{"n_kv_head": 1, "vocab_size": 2048, "lr_head": 0.00375}
MLP neurons of a small language model. Each row is named by its layer, matrix (gate and up: input weights; down: output weights) and neuron, and shows model dimensions 192-383. Each number is 500 + 25 x the weight over its row's rms, rounded and kept within 0 to 999. Numbers have three digits each. A neuron's up and down rows have the sign that makes its largest values positive.
After each neuron's rows, "fires before" lists the tokens most often just after its 100 highest values on Wikipedia text that the model never trained on.

L2.gate396:517488486512546513504552479523485478527470504515525485490514508503504515449517447478522487451480473507487515500500539492472497506476548487544497515466513506518526511512516508498485465509541512490464528510468524479508478491462505532506497535497472489482540521467524490492484527503553488482464476499469491503485503476494488530550547489488499500520441523537483522485451523495470518509527522490474478503503545522509504489477526539522524489521471500508514482515478503520508542549513533465521521535470544503570476476507488483508520512495525526501510523509491558516490527483535510517
L2.up396:474495519504500504541524508489496484484525489559475495512554533531469514532475463514491466510467514518487507501481473476503494459497482502428496449509526507496506508505494539548494520483510534521495487523502482494482492497490476486484502509504508498477483494511517540470485482510487487516460482500504502509539486497460514509513464496461513446506486524517484514549497542486471546570508505521526515492478508485494524501462503439518479496512499534497507493546491467525509524463519462488485528516491487485519466468510536483493524543523506471516531527496568469504498502514515484504
L2.down396:511490530502528494490500472521487503504541499526496546519490514497530482468509472491521473529503524526461472488472547507472493460492464516482523451481485495458520509544493526489464496538494529504522506526544471505474538497523572503503513495486474463461486456539537501533537524493532530523497505524502521534550533455471522466505470539470504473485488536513474504466502516489482483496493503467516521504475528501519495529507507515482494524515477542517503468540469479514484465514515454461498489485500503522514484495503513500485485528493489495502508506506534521507470483506525512502
fires before: " |", ".", ";", "0.0"

L9.gate16:505528493452498515502526498478486505510525491515509528527486567494487472522498524493527434509536531488547491507498521493475514481481504480498478496520492485523485526516490469498485508496462477508484512521466527509481519509451508468544471497513542531498515499459502492522510523482484517512480445471488558522481527539455509426511520506512498481456546524508476513525507488553493509513490496492498493483480503520504553510531488500491456480505510521515481460476501526503500480526535488539520509480443501519533449552513542450521496528459463526492478493467476467518466478488522473536
L9.up16:475483457494514498512508527517463503528508461510535534461505509489471531461443557496530456477500444488526517541496521472496514517523462495500493517519515514454509508456534489496484531524496500475522532473479541523556506506515508509486499509492489486487529507482497491408502500524512486483532513507484541528494453440473492518522535512490481520489512464555509506465477491522506480527488509513484529529538482508472520468511479525471481501528455473530514480500509506507512515500512482513522529481476492513508503468488501474468472516510516533490532505477506469527527536521474514503
L9.down16:523507506536492491507494469475463455522467489522520528475467511462478491494549525504490514564532507494501525502520530545476509487467467472544484494513468522472512541515505514537495504452451522522471473507507513479475497499527491490510449492494495510510504492517491537477483501494533523537515451521527481518500546517519474491526465478488511515498505472502503455483486517492477449470530441503449486466517524500532501460506470502520491494468482520494523481486444455541505514477469499485531512518470496527467467526504479451483526541536522544508509486459498480470464530501494447506
fires before: "s"

L7.gate658:503482525498523478485480485536527495501456524525511507545457502438521510490512472493492486534514508505511530463479469483534454485464487519544504506469496466412512479522495456539495499484502477456480470513524464501527488491485520513502480517524502500538502535510490479506497501492500493473563480462456482470467501520519458501484536463495515492440492476514556542496500482470513543512507496477495510494513485466531478483513474529484497505518492460449511457518476488494483492490501505510513484524497504519487480498449473505476448483553520486498545526450498543534492491503534495512
L7.up658:502465505461487503513484512473458553498432519493518477511522516459490552486453502512530504526480484472508506487463526498490509506489508520481509482518525466454515496502506527516513421512516495470493444512474516507522475526525511501478464516506490508482489442532541488546484519497530548445491481471487548515467518512484480560473488480501458521471498498521491511552445525486554436521530505469469506488482497527498519509508498555483487500500486481565468504484443451488479547504520506545506497526455485527485492505463474488471489486525529504489523518453499484495461521484520487534
L7.down658:490488517524509503505467449534478527497485506497513550514485556483478529465508526508517532503529527517543495459457527505480516505545493508484516525469498486503481520518480487544464485471489493497526463550472484480490472484463469502522485485508519482533498481515521472543488490540479489504491557497494509481466475501477528482464523532489500540487473500476517498453509509488563490475518506520483531462496525457522441521500492499482484480517488512504470553547486501476501519494516466493530502479462462523513539510510511537504494467530522482527486472502527503511477440466502469560
fires before: "s", "me", "d", "to", "tic", " |"

L2.gate161:513516550511491483527514511478510493474551503535446494427497513492476473485485517487483479475537526500486500504519471479542517496486496522483525494507544552506493519490550489463461484506492512472457517515492515486477459511503501492501529492517478503506541449499513456483469504463504542479502416518508494498512509486534502529492472490544528506496516509457483471465522457489513478520460518517478527526555516487536550479518500537482501502536531509495543483496485496496513525492501529523517486521522472547470525521470517496524473486507494475485534506537501493498514508507516489482
L2.up161:446514495503516521562488505470467462484472482515505500497512516508496555543501439518491511464498485501503529505490538503477483501497524433514517454528489486521521519504536461515517509514500482531525470524466509505483518528472528501521478484490500458502528473477511518484486504487502470487528516508519548509475534480511535519492486521509533474526501517490475494475487529492483514558498516511495525512482468564541468466512538472535520495486522498483567450528519488496498519494531505468540486491482513494503502538540508509503500525496542536516471511490488532546466515476514501571
L2.down161:494492493542488507524564461457521490483493481426535525453497498537486479512504489498495458481524490506538479499463537464517508508455529515486496455486492501465534453530558516528510500510526490502507469504430481551499513514489522459510491451510512502492495515504505487458511484516506504499523450497485525513478485466476486510527475513515535481510451451532474486489518498491482467539455517502503504564445487537507524498536511505466491506479508497472553484489459520505503478525536480524497489483469515501520511531527501520486501505498495539544507525491500488511464550488531464537
fires before: " |", ".", ";", " /"

L2.gate282:493527536499565478517490502482502517479496495502480478496513509505529512506496512524487468501520481491542514508484463487478467514524517502480525532495528479485515503506507497508507481505486534467504523524513534508476508497533493517507477504476486500484463487503514519494464476488520497494495535556534469499510569562529508514536519487488491462495524468514510505501531491521481449512495512494461504471500463517494527514519544554527508558468460517490505503523545482498546506504474498480507540505538496496482471493478486534512494525497476533549526471469518476510466481483540468467
L2.up282:499524516535487498489511545497487486527451492468508525542495495490499482465481522466481510509516498472494522474504491463512476500518471476516504517533505505491535513528447496450513484514499502546468518476501534517489461485467536519523457512527461460525514520482509496538485468430496534523526517495512500495502482480457511573473513502479485486522492528472507491547490455478485538485456477543505474486499440525509502513491482492501470501494485525547504475505490529507476465503475526556556538491523475496495518493490528556484475523490526523467509514549498525485470526491519525540
L2.down282:521491501496491498501529515494478533549456471501503484543496517453478504502516504451464528515483488519479532507494506516509476546486494473491510513502542537525485509536466489500450503535527497499466521505501512487511474512500511499506501507489489461513508520487488516496496505464508518478496496494525495483504520510476547528456534494507498500518486503522494519521484497472504484471491475515508501524552467489493500502523513491490508491502510494523500501500519548464461452541532491536515479495467501542528489525535515535445487474451496446498492479519506534497444548479480517493
fires before: "\n", "er", "ol", "ing"

L7.gate684:469532509475537515509475506511509470529507538502506537482503560518468462523540479536493507501486497471497564504478477530510545497490519505507502485477490535510503521506547495525495497534464486481522524487490495513507522500478535470490498446513452460524489484495492509524425494488514503526501532553465447523461488513538539452529456501493496491490507483528514502531473529525476530531520548513498534530480530497495453525472507531497490516499503509487539465513458469495511535518478523531563525521475510468488449505485512522490497480496489472531526517536509474550515507498501510502
L7.up684:491514504528544482493515514519471477507502479500532498459487493493530495497539521507484545474501529496503540537517495492486535470499457479529532525496499516475466515442531472553532510522445525497509504501497510531486497488474492568464533503493544479524509464508510475490430532521482516517493512494476526484472524506491484483484509511469473578498476475512493521497524511499453540511547500490458513521508463480516497505489519504489539492536496480527519518471503491467497503471496483465526454512499544511448520505479474503512507518488517512512494539515465501503514514492486502518
L7.down684:490488462542506514444502486513517516512496474488509519539478502458476487452524483522546551470518516516491511465499534489495544489488490526508495519521528486483509540490532508513487505486497524453465502466468456456515537472524501512506517462455513451512491500495487472533473471537477462502419449508503548501496513492492486488487491533517447492489504494525543495501514542526493523501550520504488509497477490513498530488528503500492493493516507528504547516522484502515490480468460529452522505520521461507475506464528469473510467482495518504518509464497504460510530509506469486479
fires before: "s", "tten", "er", "x", "d", " ("

L2.gate370:495515481491545506499529510510499480537483452478503532505528483486413499475472491538504461476498514506543470513510528503511492475500513522511505478542485486501504486494500529463534532516496505539512481475504490479514489491492515488504451425471481501513466467523498492496496470490459464518472489503519497526517517482470498542517573526516468484500483478488518516517508476493510503494503524521481506487460451478478525462476483532492482514508478527463530457513502492534517549513488519483553541512500536496538516494492559489493498502525514551541513469489530495518504523474475479528
L2.up370:467443462516519524512500496480513463514510526485492511501542483566484516446471479491495460483562568496476474520521453495559493489518458476517474484540485495554497469515504528540523493502486509525527489487495488476498507507484524482511492524547485518483491476538495544519495492516531513502511510477491477530511517461491496555451478531510486526498535514505493512505487530518480482508508497532492546495469463511448537477526445468491499521502530507499509484501497514494484527474506465541534517518484504480509515525463495478502505494487519493509454476519496522447479494508489495515
L2.down370:519474522525512499475529483483496524504495507503473519538460525517474473464511521488511492480488535520514501526526493517494498506508473472546491546508491473505485483483518526480506494505537505464526487519461490453489556467510544479480487505496481517494488473472469504528493546533492530501509536445485512517510521484470493524477520540458504524495468549485518450514487504499456499469468465487504517528514518517483507497510496525488488499497500521507495464469524493499461510552470523461495474547485485504501510526455525477476493514486498521493507517465479521465483463511499521532
fires before: " |", ".", ")", " p", " (", ","

L4.gate510:529499496443542538466519451539456520484502504547508513526472487513529535495480526542527513464526496482551479475552533523494526481466491516488472488473544525533506471513531482492515476498463453469502500475479521503475459517482536528541556503547531439537485447484498500517514478531508544537493548510528506522525526508500506521539459522534492548494453492518509503501467492509464522473523555482515508434503510528519488465476486471513500514518550473467493491580523525498545509505486480479514507478504484503525467463527447520507513490471490504516482513507523519501505558544488528489
L4.up510:477512522493522514533521498532503464523521498495534479501492543517489493488474463484553530503528527547526468513452473463517539504544493476439501444475516474513526552461501488489525501478523536547469499512463485509478513485532485523526473448485507516540488504534519509523499520501489481492477489550517516494504557515499483455497466521454513483525509516514531491498482475488433488500497457505529520474514525465512495478514472501530473520494458498486534490524543540521507508500488491513519483517517513516462496462532518477486475508511511516502503503458529505488477496510499486517
L4.down510:498438500490510494452477483507477486478480555483480538507494476498536467509521504470480496470545511511463464497495508488527450513486490485500491490527495502467476493507481492470470497550476473483497494524529543479527490480527521510465484511495529490485521455510527508521491498528513497471490515481496483479492520550540502527505535494451496466496494512461542530493501513543518460517479535521492493502515506517491504519481437452514477477547505524549492499471490534530533443530476423501509532504508515490495497538500507518536468497481506521487497480498471514526510490519491515516
fires before: "go", "ian", "or", "al", " for", ","

L2.gate493:513547483514481518479498542487473505500499472483534482548509489499520498525524496501487487488489476460514481472502519513503455473469507466510511508486502502522500472453535526500574518494526493473499508521516496495472503526537464482475492494514506495504483491509509499483506525519527523512529499527487497454488491507465485517494530504472493535462495474456535471457536495448477525486494533540475492479526498531525495479490515520499469442449511456503497510485454519529504502470492502473483509505496531497539493505460449548451465488455545526473524521539510442506522475511479517496
L2.up493:484524475501536498498537511487465510450458486464532495505491484471535525465506493509474495481500537462511456477506468526514504467421529496491528506536484460507509476511519506464490503497514469524515519510517504521517522482534517500476542520506508519517496531459506470489492526501506511475513473453478486481512517487493513527495514544498537513490521454481479513452503471456517480504507504488451453493458460549529507494537494497529470497515468521498518481503496555525545536512529485457474486492494529505470551516483532495419541480470483536522506479478482511465514469502507519499
L2.down493:485533493544493450495515518505516510483525513455494470488517487482506544511484501486501481450475488448492485458501483529540495528493523492479510515527487507540496522490485527512505448504481508533502499504505522468523511515553513488473521494509512519499515529524512477459507479500490509500538466491483503457516486480484526505509495490502526516494524432471486485467439510478480504491488504544473490472533461546503507524515459494524478495492497498479478526492496510520539516523520533446461492508483481484471526476504484502421507520500509517523526516489475494520505448502519466535
fires before: " |", ",", "–", ")", "–19", "."

L7.gate690:497516489489521505474525466546513501456465492454485517527492535546486528524517478453475516512511493525512473522511532495541509491532490476526513507472500495473514511483487508544509538482472502481568482485502527489503505484422519541513462455489525478501530494481527494533499513520486504473489489530482484509487507508499512505506507510464475462513548449455489526515522480491509518531468505528432497522525498502512462494504504507497542493545521505483491523491516546488462531541504541480542498500538488486492493576527488527462547539512512527483461505488508493525487515492471499510
L7.up690:513505476520493516518525480463488496528499510455476506530498552495514500475509524475536466481520537516521554509526473496561509467532469508532451498538454523507535458514492526510517508517463479499497520464496529580481515502503493497474488459499495492538509534499511501503488565550468493506526471526500485529504502510492511503469477482525466530531473460473488514564513543461498507494486483525501517504498523511518474478459521505517493512528461490493524499525458514484485485522531538453513496508537532535462493531524496507474554473489481525499527503519547501510465505531495479532
L7.down690:504489519480483531537491454508493478494524490473533498528518462511480457518485474528513489513478448513475483543503453488487492500495472518492490510520503488455434521488480513501457528552479506558482470529498541500498489520478517472469454443515498516499552486514511483505516481522513483512471486471528524523493488511499517516534488493473433519492492509444527478493503502497533520497516506485515530501538488530540459525531523505510445501478514530466519542501463512503506521482482527478505523474510468491495462529499463513527491568491493503494442486531488468503516507528522524491
fires before: "or", "al", "et", "at", "ed", "ate"

L4.gate691:529519500518528504483496486509528468498563484473485500544502507498515485485493481494509521489488517489476512496516484498536530484486450451448515506492489521521504502498523518513499518470519511497506469480479488498480460478543506553490463487486487492525524486486469478494444489538526452490512489514505488490479492467528448490494544525523515509492530511478515458487504497529503507501511513539502524518484504478458501511514510469518466505502493464507506467497476539506482523512456528497487504464485485505515504535496535471499470490525480449491492528514512435509537474519504514517
L4.up691:512521570529515463485492478497471492515467499527509535505493451484480472487512481462432525494509487510536537474465497483483518492509534555490501523512523498505467496498455509488520491496506523524508491505550512503495497489464471522467513512494535489506486519480511523491502520463570523451487517512523472506498475472516499507511505498510466491481517499494485487519474502527516499483459537520499493449541521505486506493523528493548465483517514490506467490437509498513500491476516499543518533542499481490494493491482514494465504497532535497495512481528521494503532508518516537497
L4.down691:467540546478443471510493491525518488491485463481488481492498477485499468525517460477498518447530479506518479497456525476517502470498532508474522540452517515515461505426481471527517470499469488504499501496480513481523456508485487508487552483512532499479489529507504500430498519477529515454542494471500518481538523492497488478474497521491451523490461480493491508530520493488522515478509482521508464473519543529514505559548525477539494494490474504498510481509480504460502479555508473492505466523516483491508535474504502519492492442513521507507452503453503459483558511486471537472
fires before: "th", "or", "les", "rom", "o", "s"

L9.gate384:514517533509549550492478464514492512475471472552512486478499495507468480529531500525522464504496515490464505469500524452509473485474502463514508502496542493531506490542416512472521484492516503503487496531537483506532495491469536487544488541484487541536503517517483502479532520462474496484468492531478518521553517482486477475523514482515523447537512489488538534531523525500486496488476499524471494540494559497502515453531502500469486510490541503496528481490463513478489492541499480490507514553514480466538487496515476498468499474554535502504546437450506488472511484515517548518
L9.up384:513494498542504486536462516538517520487492451469491526501490491521517519481520519499484488493501454467483482518509469498447478481469524505542487523493548522524514482492487447458513531485539495505510454506514463528475506528491503503536503519454515474477512489504506491478521499475489484480485519470511498509510509469487569483524478482479445500531522490481498499511529516527482503477431532519502483441476532491455469476490464481491529545505528491512524491494507514508492547526467533509457504535516493505487514532504456511437509469522478502498482490499510515476513475422534504501
L9.down384:479512449558500492511501518505511520526491522504502471491472555492519473486519464466506505485550498503489543496514527491523501473521482557486505480488527555486544530514545476483491515514471501537463521500498499477523469439500472507487520496464524474467540458517497471518464476519486534493554508495477506557519540521486479500485512490543519469496539475481539523518491482508436480535550504533515526505512498495507497478485516505490506567511438522504516504529490529489478542491466475490481455534508521537471497504497527480505491501473543511512519490489494509488490504487468521497
fires before: "s", "at", " of", "ian", "em"

L4.gate911:476480498498489467424527477475488544467492480499507492502492489481482521502472518513508543517502510529537553514463522474535456483537525500514507511504503505533516504487486534501483486524501498474460513443479515488482517528470463501532516505494511506516458505527523538479548501468492485511521473500452501487510506526519524486496500491458502545510523514528486513453509564486478466501512506575476525456518462465505502492532536494480514490526526530480512494547525510495519519547462532522494479521501510540539545552475517519505495528506496464496472496469490512486512474486466478487
L4.up911:526481532477501495462521471511530508502526507507500493492470496500489474501513507497528496481520465492476501497494524497515523461536523493513512525477475486483496550459507539503509534436511475453535537466530516511490510535495457524491500499525509549536541520484531496532504511479527567534524514490491519530510481505500534467530499463448511548521531505499488482492499527471443529461506526518469566477500488484513474491484555486497540528520503513549482481505546470476496492494540513453516543457490486506537536487494500518492469510499487454517493483485498508483502494529514488535
L4.down911:522490491520482507517506470486496505535506514502485541470506510515530510473521484442480500528497493497487469503513521510518546492507493470509501507489508458475496517488500487494478491486491474480535467488510477500533496455487446497509490450523526508498548498541485420488513489497515524522481481497536457494540494538491502475534503510480532510510515499533484511484501492504498489492493511511465507502502513523495508498521520495511481498504505519508524465495508489513515496522495510505473533453495484513498516523477505502454450493492471519482485484539485483511530494540519454516
fires before: " of", "ic", "ner", "s", "y"

L9.gate389:498519474514531499501506515529505492508503492499520476547477496522520479527508499547522445497493536542536478481552527496511512491506498496492462491519468501493469504509495520485458514454483458509542483522543515516474485522507467536497481496556540490497490480506504518493489486528453499500527457490510461489500453536475491471546526503534476547463468479497492531486495514482497483507554489478461473484489487521511523469462542493576520500542509512488530551470522548479519518497502522461474515517473482503480461508505495473487515475486523492489526496483494545495501501494430511541
L9.up389:494537543467524489485574543527470453503484510493477499463551542552499485466502513507514507520455522494507524485476550472460480545504477468498493488521505523560497531502488544501492528473498469493502430493522542478459493517491472532498500475502510519511488485500522481526457498509493456555510479518470467529482532521465542511503506442493487517513535511457475505477463533485494456567503519534487503467528477488496538514459503484516476495541496524492526480494507470483517512523489517487495484489524499543452492538504471525456505487511501483511481513522474525496497479488489518521
L9.down389:515481498516474509497470457490506525467494490473497482495481489548473500525473473517495486508543533478483482469471518493459494467531501517502544490472515545540458472477538512509483529528471506502474472470507502494529542485501491527547572481512533481476529442547519502518552496516524488444493504483504457506518503522463487483544515512478478502478492489502555516487495498471497460476446530491479469482521472507525520516523465491513497553507497557504494471518517476489496497508510474512508474512531509490539543461466452465513527517492512490498482492510492525482515471508498508499
fires before: "or", "s"

L9.gate723:478486500499509504512460493476519494461496508514513483507516470505499509501471542515454482514533504460524499515458502481574451475518543495505501530503477506478481502487488473531495484515508484467498476517484518533492483461471509516510501469457530472518468487515479496506496493455466489512495485485471532512511468494444543483527512471531493528481526466488466474521491466417511567477480493490480500476509509450500504519507499490472502487504491511527514516482487546472488541513498476502471530511413460492512507497478495489479488490537497480456520502480493497500518480490540462521
L9.up723:462492464500495516491500512513538506519520528523518487537516512528551512527557533496478500502476483447491520471506532460523484543457487523491518479475492507514538443501506485563486501518549506482507520476520514494535485487517486484537472472480503465499479471498467543523499526516505483459490513529512515567543523521524504500517464504501490477474481533537489486536496463547559393494509521487450513515504516487490510503476514472534531484508498519526451494471528502493497489481494486545499494499503460519527576500520479478510474497483503455506469505502486499500522534464491495485
L9.down723:525450496505503501492551469534516464485517532511468496500481507491516508523496501514493513491511492506504530502504470473528492509500470469533521469554516482499568525507446483482509439509527479526514495523510515451492507501494524490524500514495493449520477554502505500546502483510552452537486531477476509503494496516518508496484466531513458551473520490497505529544496515508444528544548488462489487492501529479489541543475521489491503462519494499482467467514484502521494488469534497493480511486477534443483519527493490521505491512481501487531477551499501471479517514491446478478
fires before: " the", " that", " his", " a", " he", " of"

L7.gate373:472491494505518522505524536472510474476499488510500518541491502561492505497504484509523468534476545521525494494487491492532510480475488519463498460493497493494436520532547470477486526481502575471475528495497521508539516507481492518506475490491534506495472493488528478478486519474525509460489534504442478508482501464468473518539539518521488498489554502544498470452508491507490550525512487530470458528498541485520486491467483500510508534445513458502500481484496504494494468472491541482511469492550471450492506533507462486508542489455555508522508544469500474510504508512484506490
L7.up373:529451508453511522481465482511532485471493485450523448482504481509496504498556464488486469495528491496486508513543539497524492509513505508463541474483510482449520547503531517551533520488488523508457492535481497502583502507503517536508514445504494486491515492525472528471492497508513460461515522468514486481528499477498505522473517489533516453484535502525465509521462461496491483562497527507502531542473499495491475500502487533477470499461502537493513489521470496517519519499492505493523470515495495519506405494457488460479499494490517460516534468472480498488511505494526571490
L7.down373:447495498547522465501474512495473465495521492517471501540536486455477486495473471494473475513502440555461449507534504498522505525499509487473458503492540493529480503555482470503521521506543514491537504520503513477485529564456487481531545469494489472476449532521472504486526486509532525479480497492514511537481506499496481518494492498505517500523526490503484508499498493497517525489505470524497515492493492503555457488491486498503493518524527479527479495486502494464475535479524457481503506482506471507509497538508487517560507514523497505481489499478492534477535525524458481435
fires before: "al", "ter", "ar", "s", "o"

L4.gate531:533541453510547514450482480477520478504489494420440496482490538490518494547508473473511532552516467530499498494456502512512522484534496489513490501486496547477513510533462527492533517491463518477487533502522515528484497521499488489483493486508502501522498479509478487490465493489500481485513538492480481531500492519566513477503405510548519454522480529478490490496486502512446489503446476497499514535473482527450512538470446498450514497485446497490518519486491515478475497495476495526529535503487503440507560505497490526507488506542475471539523531519522463500502510461525496491
L4.up531:469455515442551460509490488533517434505520507469486542524500495509491479499472486496527497521513512490499496521497533520506537485534538514498490491473496468519512485503473479483514503465523500479505533453502492550430538501498538499509505536510442477510514489484493489521492505505521472514506522480461500539491476534553481477487512491500529462500474474475540547486467449484464481478473530515536531512492468489507495501525535472457508523464499521527462499461492475489508507532467505540490509492464475472523537476512487514538530537491531523476493528496519505490547482493509508484
L4.down531:509530475514520490458488520503495511496517476447496482445474474526513482523508504507552565511497469518513453497475483485483512524533505488506490529455508485488502521503524470518474510501543470492463490491475469518482481509519492484517518537544498508482553514494465460504513481471528467491495478522493509494484441474467473493481446547517485529504457490477514501498459533501477473460501507517499537487465453548505500498490513518558517469542480511514511502503480496509490529499445508512503507474485514474532485472468484524488488469527476461501486546532504512491505523508502494472
fires before: "\n", "-"

L5.gate256:499466528483497527499513444481525506508482516492489491536496499505485510540503507506495506512496490496529533515514526493565507470482530509486540499517518508461506537506526507474512488462478556520513498507483486539520485516473477527494517514531500503451485460511566474523521465473497502524508521519479503426533500537507474500514473484465512520537508503467478487486447508453512478562531524520449493536504436486528468501498500498545506502480470496509480500466487507481540512464508466540517498446521517479513504485534513469486545560487509479522495507551464482507505480505534539453
L5.up256:428555518500501493523512485528498484488494505520496497501521483486499479510526474499513467516485542471539480511527486540550455515468490499532450498509492519480504500495478489492519483484502509520493523486479524497470482521517516492548513491515489484513513515486513552499540480503498504529494516519479493482480458504484517478509496489497447514489531495447482539466485523538487496518516513521470487442489506465493511509504481504482470537561506492471582531494460521520517546507495466507509473498505469527528526458490538503494489476524533523524493539519533497488519525476489544457
L5.down256:530520519507522513527549516484516513542489493498509504500451521509477533538486484485493546516516502460484518495497515524509510512502488482454552504549513557488517484534478515492468462490487513534482531535479481558543518488519486507480503483500509483531495505494545510469510497522462510451495538478489497478539483514522435467507491524456515478467479489505451470485465492507536518522515519529478485507456475471477493503474452503526522468497519550499494518500528497499543487503507480563513507480483485471536511513482537478499531488500511520523495504499526478507439496539480489494
fires before: "n", "a", "ton", "ation", "ra", "re"

L2.gate527:496495500514496438455532494477494483486524513504503497503498470465473494484486506461498498510518468494507513490518534487491582493511461494490457489515477522421486555479478490487470508479539434550516483481477495501533494502529480535481508510528448481479490468491526449468525495502477524513490466496482479495453482475496517482493498462509537479470515519460502544494494500490510521487504507465477487500469517477479453486524493525495484479477468561511498560442493485516534508518488477508486522535473468488490461482500479510542466468458474509486548526473478517460492481508517513512
L2.up527:499482519527498489523517502515512505503492449493504476497523455503485449538480503464512498496474531513504519472506479535511446521478518508521533494511530515494498526494481475568487512519516478560515512497556501469491524549551487494498545513472537524476479500509474519523474494522536499493551490510551498483510467481449453533533488525507453487486511471487484517473481481481508485532477508498481459533508554476484473495496489511494557524514462483504508482509525489474462524478487496513495483499532474564489533488494500510484491472507480507506517442525479519512486515468490479478
L2.down527:486492526533502502518482518479484532500449485498485495477493542497471486514462532487520513475516532535509497514474511492457485500516480454492500499491515495539512511524504465532509459502482500517521522498532515528493563494479531545504520513519528487491535509515447488528454480560530540494465456479504505494506464498472492510513503543488488516493532462482467508479487522482516516488470473484471515523483521505476529507494500519501501506482520460543507505530538479445505499476520492506514460487518472535490555476510506500515520538511502504475518450512515502488516522486489506504
fires before: " |", ".", ";", ","

L2.gate251:520488446467524531530516549485548526547519489505467482493512509498502521475534497539505471518489545476452524515531527525492483540497504533476487482488463477504503498485474469503526512491476515476525472490484498518505470510494480490492502528486492465427540492499502502479550490465497554475473505496489470514451489487463454490473481523518457489474520476474489505508525514517468509494503545494508492563522505513433520496478445464509457509494504478480468517479480497503473518496461475507499474520535495491499484505505477510476493484479517493519501521446493482472511491488491516494
L2.up251:501523506500549501551503476450476503540510534499516472513501511481497521493494465490466482475510473504534482510526501510497473525504464500520499523509506546556503474502493456501512482478509485549508523543477516456527498537519467481514451459514459503511505462521492468488471485499500454499512478484478526505520508456500492487462436462479500477505496490506506496558528499489503491508519460517470509525501478473478499499498460489431490511457499518488506513480494501569496517486526523503551470482548522481497533498552484458465474487510494507548535551477462490530491489504462499506
L2.down251:474507485498528499520468490436499534501531480562508510496466500486537506490481454474487540496536469508527478527492524483556477531521489455497513484499510532486493487506486475519519482495475450536468538500512481504502488523544476438484494495544502510477521488559489460477501526508482459513509484475567515497494463528521469458537494451522481494516535491492464505523543509472492526490525509547508493536517497459489497484487541484467496513461479505494509492442480506500498528498544520512501499478494534456515537560461483497529535514510488505537489479485535490508465514494505521473
fires before: "cur", "ed", "us", "ra", "ation", "cu"

L2.gate609:525522495487524521472469512498495503443521486513558547479477512517506473498518482475501489509504530470503514478469481514495470460520544509480499465500508542554483482500476492535497496468534525529567522522469489481464488511468462541529465535511509548518500511479557512490518456500522464475500478464476530542477548528455487518529485505512481508517490472485540464495487533469505478551505533501479518529504498484490544502478533527532533509466468518484520503517461455543467486490515458519437470517471504527505503524446536477517508527482534510486480446518510506519467517500527512442
L2.up609:552491494500537504488479523483478489508508471503545535469534509504515482464540482469488477497492515520504509502474476531489475443513525461469525471509521521520472512464499511542537499483531483513509514509487472495476507516472493518502494519541553543518509510471545518490508446505530494471509487456481527548463551530472506518547468479511529502494503539470535478480485480472494493535525516507524533527478499464494559505499534517519514498489461519513577469515433505520485520479493465477442503538460513519537496516439538488471518532514512514459493462523498529534508543495537497453
L2.down609:505528537495523473494490464455491501497473467504497548469544511465474502499497560488507468475480484503478457532500497490512495468516486483501470484513517508468528508447544535506462504484506466509551503486469486496443479543515474500515533469517553490500510488529537498460532455512521523518499528471539511490463552470476487471501485484542494513496478512446494477508504456501517471513475507479510497490480478504466557503530494507506516478506526529503513500486479540561519477498484503493467486521491507506519473508450490494479498492514449490490478509494473517506544515460516475473
fires before: ".", " |", ";", ",", "00"

L2.gate734:515506495475462472478501508501458500493478479525469524521540499489539469518495494482483479476519510508475531500493493486540485519476495484521478510476494497480485484497492484516512487462537497546493516450542454508527485539489513502487522543503510521493485466515530508488516533516516491485497528484527496485498547464524508512479474487469543483499475520425531501485462515504507459461495499455516520502509512515490477482534505525468522484532499451464469494496535490475529535494493474491500535492537464498519509465464483545507497476510474469507569529525483489530500511518515457487
L2.up734:536490482487503468512491517483477545509522439517520494498541522484508507489507492522489490503499509508527521512521512512518515499473512488528536477484479515483523513474465464456517531478494477549524497466527493466484503496532495519491504525490490491483511446475474496516479518544510507474477531465517488496521489467501477504514490492488508465547482513479455540474480486479518496495520513457470469497458448497518485472470534543510541515546465529513516525492525487501534534456480486501490516519492462543495512418522522482505506446531496510517500485533505486542497497510489536518
L2.down734:477470508485536470498519586443506536519513492466474507520505510538490535510460492484494511518482508517485472508469534528514501470553512528508497501491490494495496518504473516486506515493492458488505545451500468484531528537487483533493494485489499483471500497504500489506503500459485472484497518449483470510496455449480468490530515500489496476514526467479486533498481497522500520507488471448441497501493478539502509473478522513501439482474512462542486487548515493487496508480515510534492521501498509496498486526477501473562481498460519539505504483525494470520475552505514504499
fires before: " |", ";", "ed", ","